Weights of a small transformer language model.
Size: 15 layers, 4 heads of 64 (2 for keys and values), vocabulary 2048.
Architecture: LayerNorm before each block, learned positions, biases, tied embeddings.
Training: 694M tokens, 10586 steps.
MLP neurons of a small language model. Each row is named by its layer, matrix (up: input weights; down: output weights) and neuron, and shows model dimensions 16-79. Each number is 128 + 24 x the weight over its row's rms, rounded and kept within 0 to 255.
After each neuron's rows, "fires on" lists the tokens most often at its 100 highest values on Wikipedia text that the model never trained on; "fires before" lists the tokens most often just after its 100 highest values on Wikipedia text that the model never trained on.

L7.up180 [144 145  98 132 157 130 150 130 128 146 138 103 157 167  99 127 168 127 141 123 103  97 184 111 129 119 140 105 126 136 165  97 122 146  91 107 109 113 102 134 160 143 139 137 104 114 184 115 110  93 181 142 126 118 147 176  99 117 145 139 126 103 107 116]
L7.down180 [157 117 125 119 115 100 109 129 136 133 121 172  76 113 149 121 114  87 149 177 103 147  87 132 145 120 142 165 145 146 108 180 121 123 170 159  94 133 122 103 115 118 144 127 136  90 132 142 137 114  88 124 153 146 122  98  86 125 105  92  83 180 161 123]
fires on: "\n", "ical", "t"
fires before: "-", "\n", " ("

L5.up808 [151 149 139 140 121 137 103 123  94 111 112 141  99 194 139 121 133 124 130 143 125  74 146 134 121 108 151  88  92  98 140  84 146 124 100 174 155 102 166 148 136 110 124 138 128  82  97 122 165 106 168 108  91  78  97  97  90 171  78 139 129 117 112 136]
L5.down808 [118 116  84  99 125  71 100  97 141 147  98 187 151 155 134 150 121 108  96 148 127 116 111  93 134 107 104 142 118 114 126 133 156 125  81  79  99 107 120 117 115 129 152  58 115 118 141 113 172 117 157 133 131 131 128 128 106 113 146 115 145 159 121 185]
fires on: " (", " ="
fires before: "\n", "born", "20"

L6.up778 [135 118 100 122 146 157 182 111 132 117 150 164 132 141 117 100 105  98 118  76 127 161 112 130 132 133 131 138  99 147 163 104 104  96 150 116 157 132 106 125  96  95  86 115 108 108 145 104 138  86 116  98 152 123 140 126 125 168 133 172 152 140 121 114]
L6.down778 [116 141 143 116 128 140 103 121 142 153 141 151 179 103 114 110 144 100 115 118 150 147 125 128 153 129 102 115  84 113 100 108 110 119 110  92 119 116 116  93 116 102 150 136 149 135 108 125 131 104 161  94 154 151 138 157 133 117 153 112 147 136 103 132]
fires on: "==", "s", " ==", "\"", "===", "."
fires before: "\n", "==", " in", " |"

L4.up378 [130  93 122 110 114 137 122  96 105 125 160 144 127 136  92 124 175 129  92 108 127 157 133 130 118  90 127 148 140 151 135 149 111 133 137 120 156 133 119 133 134 155 108 138 131  99 152 112 108 117 147 128 126 116 123 127 190 140 118 123 139 129 127 112]
L4.down378 [173 103 147 112  75  99 147 107 160 139 120 117 123 124 107 101 165 138 129 123 143 157 132 142 123 105 136 163 149 142 125 128 137 124 152 147 126 104 110 148 117 136 105 201 140 128 124 136 104  89 121 159 123 148  85 127 151 132 139 109 126  81 121 106]
fires on: "com", " Com"
fires before: "mit", "mission", "mon", "man", "m", "ing"

L5.up741 [ 98 118 105 157 144 136 134 104 111  99  99 169 107 166 116 122 117 149 126  98 137 131 162 145 154 147 133 137  73 185 160 118 130 121 163 108 151 124 125 162 110 103  96 116  96 145 109 102 128 156 126 107 164  91 101 147 152 150 129 158 153 146 126 124]
L5.down741 [126 123 145 155 113  90 108 134 165 108 157 111 196 131 129 146 120 156 130 126 146 142 148 140 137 118 146 149 134 103 134 114 100 125 119  94 135 130 111 129 105 123 140 128 128 117 178  86 169 108 102 107 122 134 146 165 154 154  90 111 127 114  39 132]
fires on: ".", ")."
fires before: "\n", " The", " In", " This", " A"

L4.up1006 [145 139 134  79 149 117 133 157  92  93 108 131 146 190 141 150 168 122 121 130 161 166 132  95 120 116 134 125 149 115 150 107 114 103  96 124 147 128 142 146 148 151 114 116 111 113 165  86 131 124 149 136 111  76 114 119 144  97 106 189 130  96 111 132]
L4.down1006 [143  66 110 135 128 141 147 124  98 126 107 106 177  88 124 131 137 108 169 110 108 136 148 118 158  88 169 107 102 130 120 162 130 112 128 104 115  80 117 103 138 150 193 121 130 133 177 113 103 110 119 105 134 129 144 162 135 113 107  99 131 166 129 179]
fires on: ")", "-", ");"
fires before: "\n", " /"

L4.up491 [137 130 157  99 168 154 173  78  84  91 156 102 148 140 189  93 143 105 100 140  96 113 145  79 110 118 150  72 135 162 127 143 126 119 122 132 149 124  92 165 134 169 143 119 102  98 107 141 123 126 130 125 127 118 129 127 150 118 114 127 153 118 109 126]
L4.down491 [126 167 186 152 107 121 138 134  92 140  95 112 131 111 121 121 116  72 140 105 151 128 107  93 117 129 131 116 116 143 115 174 135 139 109 123 151 144 112 114 121 161 143 113 133 133  94 117 105 138 135 135 122 104 134 105 131 143 117 112 149 129 146 158]
fires on: "duc", " For", "qui", "for"
fires before: "t", "ed", "er", "e"

L8.up234 [132 122 102 130 137 124 150  97 109 126  58 148 154 155 119 132 123  68 172 100 135 117 106 130 147 111 125 123 111 109 131 120 118  99 117  89 122  99 117 129 132 143 124  93 130 143 113 117 167 144 146 139 162  95 159  92 107  89 113 128 162 150 103 119]
L8.down234 [122 115 146 102 170 107 138 151 171 156 125  93 103  75 130 105 152 107 176 133  81 112 121 104 137 159 120 134 180  79 159  94 130 140  85 125 156 109 104 132 169 204 155 139 128 113 130 119  65 117 120 166 129 133  62 171 127 100 135 137 135 102 135 116]
fires on: " |", "-", "|", "---|---|---|---|"
fires before: " 19", " D", " M", " O", " 4", " 3"

L4.up751 [135 157 156 115 103 117 126  89  85 130 162 143 152 153 114 129 101 169 119 136 140 151 120 140 137 103 136 134 134 158 153 134 105 119  95 112 120 135 133 133 125 112 107 108 119 131 106 122 119 114 135 141 117 166 113 183 132 130  88 105 124 141 119 114]
L4.down751 [116 187 123 140  84 162 122 166 126 161 142  91 138 107 100 117 109 139 104 156 123 117 110 145  95 132 115 184 122 103 129 183 147 138 134  97 106 140 111 150 146 165 125 157 123 149 143 122 145 124 147 159 108 150 113 116 122 117 122 136 122 152 141  84]
fires on: "==", "gra", " st"
fires before: "\n", "ph", "ar", "or", "m", "de"

L7.up368 [142 163 135 111 118 113 126 157 121  78 123 135 223 120 136 142 200 140 109 105 129 100 134 179 129 119 151  95 129 158 156 116 120 112 112 110 108 102 137 126 121 129  95 123 124 128 126 126 127 144 172 105 100 116 125 133 127 133 120 117 143 159 123 128]
L7.down368 [169 137 121  85 165  96 124 149 114 150 125 166 133  71 120 107 148 140 102 131 139 134 178 158 134 123  91 112 128 163 141 118 108 142 126  71 126 135 131  95 116 116 112 127 140  96 137 105 123 119 124 118 112 159 119 129 130 114 144 126 122 118 118 139]
fires on: " ", " |", " 7"
fires before: " |", ";", " ", " 2"

L4.up543 [129 107 118 121 104 127 109  85 103 104 114 142 126 138 122 142 182 138 114 147 171 118 133 172 134  83 126  96 121 118 102 103 104 131  85 139 150 140 168  85 146  94 133 106 112 100  78 135 134 100 164 144 103  90 125 118 127 148 127 132 111 115 125 140]
L4.down543 [161 137 105 122 167  98 134 124 137 156 112 184  89 104 193  87  98 113 121 138 107 130 211 104 147 142  93 115 156 130 138  94 164 103 134 138 106  86 105 110 130 140 142 122 130 137 177 133 136 109 127 149 196 167 132 113 120 142  90 110 143 142 121 166]
fires on: ")", " ="
fires before: "\n", " is", " =", " was"

L9.up81 [122 126 101 139 102 111 105 116 124 151 101 157 110 156 104 160 116 155 137  74 120 105  76 155 118 105 123 123 133  98 130 137 124  96 119 117 121 113 132 143 136 129 119 143 121  73 130 153 195 112 161 133 132 116 140  82 136 117 170 166 175 154 120  97]
L9.down81 [130 139 132 145  84 102 135 134  93 108 128  85 119 118  99 108  94 126 152 125 130 117 101 128 144 148 123 142 190 118 103 121 169 103 130 103 126 148 141 165 146 116 144 130 121 149 174 143 140 131 132 125 174 116 171 102 118 159 147 136 101 103 122 148]
fires on: " =", "===", "==", "ke", "),"
fires before: "\n", "ep"

L7.up869 [131  76 136 131 150  93 136 128 112 149 105 110 106 118  67 127 108 136 147 121 120 122 101 144 107 130 120 139 141 135 149 118 105 129 111 128 159 161  89 131 160 102 123 148 153 127 131 120 143 111 164 122 127 141 112 127  69 149 105 111 175  96  95 133]
L7.down869 [104 111 113 165 163 114 144 170 125 122 119 100 134  73 121 135 137 148 181 131 125 130 122 136 105 190 121 135 136 145 100 114 126 130  95 147 125 133 116 131 164 118 142 137 136 133  89 105  96 141 141 144 145 123  80 118 123 120 166 140 136 170  88  83]
fires on: " Go", " Lo", " Co", "lo"
fires before: "ver", "th", "s", "al", "ve", "od"

L6.up493 [110 158 105 134 137 132 144 151  84 132 175 108 110 100 110 109 121 146 144 102 137 112  50 145 124 138 161 118 140 126 130 115  93  87 118 136 108 114 113 140 152 115 127 146 147 134 156 122 147 131 159 161 152 105 174 147 124 140 159 117 160 118 116  66]
L6.down493 [136 146 129 119 139  91 107 138 157 118 165 133  71 146 110 171 170 147 114 138  91 108 128  94 122 104 162 150 134 160 133 114  98 146 101 115 104 105 176 165 115 136 126 127 116 132 108 115 154 118  99 158 155 103 114 106  87 131 137 146 149 144 127 154]
fires on: " 7", " 6", ".", " 8", " B", " 4"
fires before: " |", "."

L9.up612 [123 130 114 118 113 113 121 105 139 118 137 126 139 112 114 141 103 107 120  97 181 115 147 152 187 123 140 105 114 130 152 125 113 150  92 133 131 129 126 130 127 120 114 150 139 110 165 117 124 140 160 139 131 102 114 103 128 121  94 145 151 124 137 129]
L9.down612 [154 160 181  97 119 135 152 156  72 126 159 115 102 126 134 143 145 129 138 164 132 131  82 130 139 141 127 101 140 161 136 110  96 214 111  97 152 108 138 121 118 109 112  66 105 133 151 139 145 169 132 110 113 141 128 166 100 122  86 115 115 121 134 148]
fires on: " ", " |", " 2", " 0"
fires before: " |", " 2", " 1", " 5"

L6.up1023 [130 168 114 111 151 125 125  98 130 153 142 117 164 156 102 166 158 143 140  83 114 125 152 175 138 111 146 118  95 142 178 138  94 111 143 108 165 162 139 146 113 124  70 101 149 122 138 133  98 145 173 140  99 121 126 132 155 135  94 134 126 101 106  87]
L6.down1023 [102 143 145 145 163 145 114 124 190 126  94  67 113 102 118 144 148  98  91 130 152 122 125  90 135 155 139 165 154 116 136 107 126 146  98 123 148 113  78 150 139 140 126 140 140 132 123 123 109 172 123 120 115 163 106 124 108 155 104  97 122 106 131  84]
fires on: ".", "==", " =="
fires before: "\n", "1", "0", "5", "3", "6"

L5.up361 [111 158 137 126 116 149 142 110  98  59 148 143 154 112  89 114 115 149  92 142 147 118  97 143 135 130 136 113 140 104 142 125 118 134 129 106 155 110 134 129  88 117 132 127 130 137 154 107 148  84 156 123 104 147 123 188  99 120 105 157 170 149 114  95]
L5.down361 [132 143 116  83 107 150 120  92 118 119 105 127 111  87 164 148 141 192 109 144 140  94 117  91 152 115 157 173 147 111 120 143 165 142 157 105 142 122 142 152 121 118 126 144 154 132 132 140 148 128  52 129 124 119 156 133  99 150  74 121 111 104 166 125]
fires on: "---|---|---|---|", "|---|---|", "Release", "play", "field"
fires before: "\n", "---|---|---|---|", "d", ":", "-"

L5.up767 [138 115 146 107 126 115 103 150 113  64  97 129 133 129 133 142 162 157 128 119 123 119 140 111 141 121 105 105 160 147 140 151 126 106 133 134 141  97 112 105 154  99 127 155 127  87 156 105 124 108 127 134 132 111 117 126 181 119 134 170 160 136 108 112]
L5.down767 [129 136 118 115 118 136 148 125  99 167 122 121 126 154 121 100 112 106 123 144 163 108 159 174 133 168 107 136 149 138 170 124  89 168 104  88 156 118 137 106 158 131 131 121 105 119 131 123 112 112 157 117 107 157  94 161 184  87  93  88 129 134 112 161]
fires on: " 30", "ed", " 24", " 27", " on", "if"
fires before: " |", ";", ".", "y"

L2.up515 [156 143 118 122 130 121 164  61 101 169 135 112 140 138 102 142 121 117  96 112 108 138 148 149 147  76 120 156 129 131 129  69 130 170 118 128 150 131 117 163 131 136 106  97  82 132 138 103 194 105 126 147 147 135 125 121 198 125 154 130 126 156  87 116]
L2.down515 [174 145 192 124 108 107 149  79 113 167 129 102 127 153 118 116 143 130 109  95 123 136 167 181 108 101 102 154 159 119 138 112  98 186 145 124 160 120 118 128 111 151 111 130 116 184 149 138 122 132 117 162 134 164  95 107 162 126 110 104 114 134 113 142]
fires on: "gra", " Pri", " Gra", " Tra"
fires before: "ph", "n", "t", "tion", "de", "il"

L7.up488 [124 151 104 139 109 136 117  78 126 113 151 155 121 162 110 108 101 126 141 121 101 126 108 178 130 123 118 124 130 161 128 145 106 114 146  98 122 127 137 141 141 129  92  95 136 125 124 149 182 137 131  72 152  82 120  94 116 119 156  91 117 174 121 133]
L7.down488 [121 118 145 147 153 119 133 139 153  95 133 160 110 105 104 138 102 120 130 143 112 120 113 131 139 187 100 183 135 115 130 113 116 118 106 100  78 126 118 145 121 145 111 156 166 135 136 140  94 149 163 139 103 131 105 128  99 124  82 141 124 146 143 106]
fires on: "===", "==", "===="
fires before: "\n"

L4.up821 [105 130 147 107 122 169 147 109 121  97 140 113 150 129  97 121 138 142  86 138 121 105  84 118 141 106 178  78 165 108 119 136 131 117 104 100 138 154 148 145 108 115 106 143 125 114 153 128 137  90 124 100 110 134 182 161  86 107 110 142 161 139  96  87]
L4.down821 [151 109 133 125 152 140 127  70 135  99 102 133 103 108 151 172 136 159  89 130 121  71 104 108 157 110 144 123 134 101 108 145 143 128 155  90 116 128 140 140 129 133 129 168 139 142 164 131 151 100  84 108 100 138 150 143  86 133  83 119 116 137 138 115]
fires on: "---|---|---|---|", "|---|---|", "″", " Ri", "present", " down"
fires before: "\n", "---|---|---|---|", ":", "N", "-", "E"

L4.up694 [126 157 149 137 126 104 124 134 106 149 134 122 137 145 137 143 100  85 100  92 132 163 135 159 123 142 143 117 152 122 144  89 174 134 127 130 131 132  86 148 108 171 100  86 135 122 128 126 185 121 113 132 137 122 117 179 131 139 154 106  90 149 125 125]
L4.down694 [124 149 144 142 139 110 131 119 102 157 138 161 158 108 104 136  97 139 129 132 149 144 149 201 100 157 132 185 148 138 127 123 145 153 147 113 107 116  89 118  75 163 103 150 159 147 173 119 117 141 112 149 131 121 102 139 147  92  83  89 142 151 115 107]
fires on: "tra", " Tra", " Bra", "gra", "ra"
fires before: "il", "z", "ct", "vel", "ck", "nd"

L5.up462 [116 141 124 106 150 120 132 154 133 116 137 133 177 108  89 139 182 139 149  97 147  96  97 110 152  88 153 123 107 120 161 147 105 130 122 152 119 119 144 118 148 138 117 133 110  80 133 122 114 153 157  85 101 114 110 105 153 114 120 143 156 112 103  82]
L5.down462 [146 101 142 102  75 143 112 120 116 120 106 182 119 127 124 144  91 113 157 139 128 135 104 157 128 108 110  97 146 124 127 102 155 102 135  77 148 182 140 117 168  92 128 121 125  85 111 123 131 166 113 121 112 142  75 159 126 144 110 157 103 140 174 154]
fires on: " 18", " 19", " 23", " 24", " 22"
fires before: " |", ".", ";"

L7.up797 [ 84 108 128 128 120 137 107  78 138 137 159 103 118 135 102 142 157 116 157 145 123  98 110  92 134 128 158 128  95 120 144 124 120 132 125 118 123  92 134 163 125 126  79 129 122 109 144  98 126 123 121 145 119 137 143 133 175 180 151 184 141 141  90 144]
L7.down797 [131 105 172 165 164 110 156 101 119 131 123 139  97 114 141 131 115 113 173 112 132 118 157  96 154 138 151 123 115 118 163 119 119 122 115 147 155 142 143 151 104 107 100 157  97 131 144 136  90  94 113 130 155 101 124 159 118 129 125  90 184 117 123 130]
fires on: " cl", " qu", " sub"
fires before: "as", "al", "ar"

L4.up474 [112 167 140  96 112  90 136 101 104 130 117 142 119 136  83 125 122 124 102 121  94 155 146 161 135 101 123 154 116 123 121 123 116 124 130 114 129 143 173 124 119 131 121 135 129 131 123 102 170 122 128 117  91 111 144 131 112 156 154 118 109 146 119 109]
L4.down474 [ 95 178 147 140 124  96 144 125 106 142 129 127 141 139 110 129 134 129 111 125 124 178 157 178 124 115 113 138 135 132 152 130 108 147 128  80 109 129 143 164 145 132 113 133 111 167  77 125 140  64 164 148 110 110 152  78 105 113 149 159 117 145 124 134]
fires on: " p", " cl"
fires before: "ri", "as", "hi", "ie", "la"

L5.up108 [163  90 120 123 137 117 148 138  95 138 150 129 124  88 133  90 107 159  94 128 144 119  72  75 125 147 135 108 142 121 148 136 115 102 169 163 133 163 106 102 104 108 119 107 139 110 158 132  95 108 154 115 123 100 125 127  84 107 121 127 128 126 115 112]
L5.down108 [ 84 127 123 133 153 126 143 114 114 160 139 117 110 117 140 106 126 160 134 135  92 149 154 137 102 171 123 116 113 120 169 141 111 154  92  97 158 111 103 111 178 106 143 112 175 145 103 115 117 164 120 142  93  99 119 104 113 130 132 140  90 175 105 137]
fires on: "go", " Go"
fires before: "ver", "d", "od", "es", "ing", "ry"

L4.up883 [140 132 135 132  92 152 135 102 146  87 117 106  91 183 109 160 114 150 116  44  98 126 106  94  98 155  90 136  99 150 194 105 121  83 155 102 126 108 168 144 134 123 105 116 145  88  92 182 138 121 125 129 148  86 129 108 152  99 136 129  89 102 124 101]
L4.down883 [124 137 142 169  99 121 130 129 104 152  81  86 121 157 196 137  86 127 141 155 133 125 129 108 127 108 170 118 140 116 107 101 123 138 123  88 109 149 136 144 108  92 134  99 159  99 136 117 127  85 101 155  98 119 139 173 115  99 130 106 106 123 167 163]
fires on: ".", " from"
fires before: "\n", " The", " This", " It", " In"

L7.up564 [157 125 122 130 149 119 152  96 139 154 133 129 105 135 101 139 104 102  90 134 140 116 104 112 157  89 125  89  99 120 161 123 149 125 106 145 159 128 134 127 113 151 118  79  91 115 156 118 125 157 168 120 102 100 182 119 129 137 114 122 139 145 107 116]
L7.down564 [142 175 131  69 109 152 104 150 158 110 107 147  94 113 180 101  91 110 151 139 173  94  99 150 134 115 146 139 122 145 157 149 156 164 120 163 110 135 120 126  77 126 169 124  86 136 117 132 149  89 166  81 121 123  95 143 116 125  64 111 146  96 149 175]
fires on: " |", " "
fires before: " |", " 4", " 3", " 2", " 5"

L4.up597 [119 110 113 124 177 153 131 152 126 124  97 135 149 163 127 116 141 152  93 152 131  79 134 103 127  99 140 109 124  89 159  55 138 145  76 118 151  87 170 138 118  97 129 138  81 129 165 115 139 121 196 116 111 113 126 137 128  88 123 196 146 117 123 126]
L4.down597 [127 128  78 138 139 111 140 119 120 164 160 101 160 134 148 116 117 106 132 144  92 122 116 120 109 118 124 146 168 145 134 113 130 101 106  95 133 101 143 123 158 132 116 115 170 158 131 106 135 137 145 199 114 165 142 130 185 123 141 123  97 153 150 138]
fires on: " (", ")"
fires before: "20", "\n", "0", "lo"

L9.up597 [125  51 140  85 145 126 154 120 123 133 102 113 129 153 103 121 134 107  89  91 160 137 115 110 133 123 157 151 118 148 118 131 113 127 125 108 114  85 151 145 131 137 137 107 125  95 157 103 142 136 144 181 122 108 142  96 148 124 139 127 187 184 129  67]
L9.down597 [151 155 142 122 130  94 143 128 132 105 135 118 136  86 164 126 126 114 114 145  98 163 102 124  96 164 126 171 137 135 143 130  88 118 134 128 109 123 140 169 135 122 171 117 140 129 110 172 147 139 136 134 114  98  94 121 140 110 120 130 121 110 111 151]
fires on: " ", "-", "|", "di", " |"
fires before: " ", "-", " |", " La"

L8.up558 [123 124 168 120 121 154 137 145 125 131 112 159 103 146 101 125 142 111 103 102 107 122  88 118 142 120 175 121 146 115 139  79 115 125 131 163 179 127 115  65 135 173 142  98 115  81 134 132 141 131 122 141 180 109 141 148 112 113 161 127 137  78 146 111]
L8.down558 [118 107 173 133 105 156 120 148 130  64 146 156  92 125 154 106  96 173 147 119  85 129 113 129 127 123 125  81 130 137 121 133  97  99 161 176 112 112 114 106 118 136 123 118 132 117 165 136  85 118 138 203 152 131 128 156 127 145  84  98 148 137 114 155]
fires on: " R", "-"
fires before: "y", "A", "V", "ed", "ang", "$"

L6.up824 [148 127 133 143  99 127 139  83 101 161 157 184 141 118  98 118 151 185 107 146  87 143  89 152 157  82 130 132 106 128 116  91 110 122 100  97 204 114 151 138  83 118  86 140  96  98 107 124 112 117 123 132 128  94 144 115 166 136 134 148 113 166 150  92]
L6.down824 [149 132 119 143  70 110 164 121 145 102  99 133 146 117 117  87 152 116 133 147 184  97 107 169 133 110 117 112 134 115 106 128 118 120 149 106 141 141 108 141 159 128  64 138 137 138 104 168 111 124 157 140  95 136 160 124 130 101 129 141 149 110 115 168]
fires on: " p", " part", " Republic", " species"
fires before: " of", "ri", "an", "y", "hi"

L4.up948 [141 163 143 124 122 130 136 117 148 125 128 122 158  88 120 135 151  90 127  91 119 123 126 126 169 140 138 130  68 117 159 123 116 126 120 118 149 119 158 154 140 121  76 119 136 101 148 132 137 168 120 113 158  77 122  81 153 110 151 107 125 105 122 131]
L4.down948 [116 132 152 110 119 135 115 112 133 132 156 132 194 132 109 131 134 127 139 114 148 153 148  91 142  88 123 120 137 116 133 110  81 127 121 112 124 104 120 125 139 114 142 146 106 201 122 124 129 120 121  97 159 116 157 132 126 136  89 107 131 142 110  66]
fires on: ".", " ("
fires before: "3", "1", "8", "2", "5", "7"

L7.up665 [116 169 143 131 141 112 117 145 123 158 134 127 185 112 131 127 176 114 114  85 117 110 107 127 137 128 198 144 101 143 119 126 117 127 107 113 122 159 132 132 125 126 110 121 146  77 154 109 131 152 114 159 108  94 117  86 145 173 113 103 138 131 146 116]
L7.down665 [126 124 111 106 145 118 130 155  99 156 165 138 146 101 152 132 158 128 159 127 110 168 158 151 105 149 115  96 137 144 135 150 131 212 113 124 131  92 132 123 132 129 128 135 128 136 172 125 135 113 128 138 139 107 126  90 148 122 137 157  73 111 150 148]
fires on: " 2", " —", " B", " ", " 3", " 4"
fires before: " |", ".", "re", "C", "–2", "ip"

L5.up775 [106  87 146 127 121  96 122 121 126 115 155 125 105 132 106 120 122 137  85  77 105 137  93  85 127 129 136 129 158 106 123 113 166 128  74 133 149 148 108 102 158 145 132 152 149 120 174 125 141 147 110 149 146  76 152 154 158 118 137 149 123 100 131 121]
L5.down775 [124 113 185 119 116 101 151 149 148 128 149 110 107 116 147 128 105 140 143 125 151 107 123 169 115 126 136 132 155 160  93  91 158 129 146 138 111 130 119 106 152 135 145 160 163 157 155 100 124 111  75 137 175 108 127 107 133 120 129 174 105 109 163 148]
fires on: " R", " L"
fires before: "y", "A", "V", "$", "B", "N"

L9.up148 [164 144 116 140 119 119 121 131 143 164 140 126 184 139 155 116 157 157 104 124  86 139 129 185 124 105 127 126  74 150 112 137  85 108 112 108 138 144 139 139 113 145 119 102  48 111 136  93 141 103 148 104 138  75 110 106 127 112 113 157 138 127 116 155]
L9.down148 [172 145 115 138 126 134  95 141 118 117 104 155 138 110 137 148 102 157  98 184 136 104 124  71 132 136  96 101 142  97 117 122 132 131 127 161 142 123 184 124 121 116 129  94 145 116 146 146 138 128 140 115 153  86 129 155 155 140 157  85 136 136 158 150]
fires on: "%", "1", "3", "or", "is", "2"
fires before: "%", " |", " ma", " of", "\n", " from"

L10.up34 [147 131 133  99 155 149 128 103  54  86 143 148 151 146 130 160 136 133 146 111 103 140 122 139 149  95 116 130  86 137 138 103 152 115 142 152 149 155 161 125 161  87 105  85 143 116 103 104 108 164  88 137 143 108 123 137 137 132 158 141 133 169 104 128]
L10.down34 [138 105 137 131 170 109 131 139 139 132 135 159 144 104 144 145 116 157 118 135 151 157 129 144 128  93 156 100 140 131 136 103 154 125 120  70 109 112  96  97 123 104 167 131 151 136 117 136 126 177 108  90 112 133 138 127 128 145 114 140 158 128 169  80]
fires on: " ==", "==", "'", " two"
fires before: "\n", "s", " d"

L6.up429 [ 96  87 128 134 124 136 176 130 126 142 125 134 140 128  93 142  96 103 137  74 110  93 134 121 134 100 122 102 123 126 193  91 128  83  64  97 123 106 139 121 141  98 124 130 131  85 110 146 116 143 158 110 156  99 144 139 128 104 131 122 173 145 106 119]
L6.down429 [181 113 145 166 122 133 107  99 138 147 123 144 115 126 105 146 102 129 142 139 123 114 115 116 133 102 140 134 129 125 103 143 114 113 136 114 113 148 158 146 142 161 154 117 133  79 100 161 122 122 143 121 133 130 117 106 160 112 148 116 117 147 146 113]
fires on: "\n"
fires before: "==", "\n", "A", "-", "The", "==="

L7.up255 [138 122 148 163 128 164 145 110 102  60  91 113 152 139 147 105 166 125  70 132 181  70 142 126 159 114 103 140 132 147 140 100 153 121 129 153  99 122 155 117  95 176 102 149 112 148 122 109 120 108 130 146 119 147  98 106 126 168 127 152 107 142 111  91]
L7.down255 [142 151 141 161 145 114 146 140 125 153 128 143 120  61 122 112 125 126 135 143 132 107 150 131 117 142 159 111 169 138 101 136 126 106 109 126 128 177  99 118 108 156 128 124 112 130 156 117 110 151 128 129 107 126  81 117 118 137 146 153 121 135 114 132]
fires on: "min", "duc", "ach", " is"
fires before: "ed", "ist", "ated", "ute", "or", "er"

L5.up554 [104 139 145 117 162 140 142 150 124  90 147 193 189 129 109 139 158 144 114  93 107 105 124 126 134  86 150 102 142 157 153 121 137 112 128 136 111 100 152  83 147  96 108 120 111 112 126 123 151 156 168 100 117 118 156 133 148 148 112 133 196 162 136 124]
L5.down554 [126 122 147 104 175 166 130 105 134 141 110  87  79 103 156 116 142 174 139 116 169 110 152 140 106 128 107 126 129  92 159 181 129 117 107 141 131 122 123 115  90  81 127 141 133 143 129 134  84 126 118 146 130 185 124 127 106  86 157 102 122  92 132 163]
fires on: " —", " Total", " |", "\n"
fires before: " |", ":", " ", "|"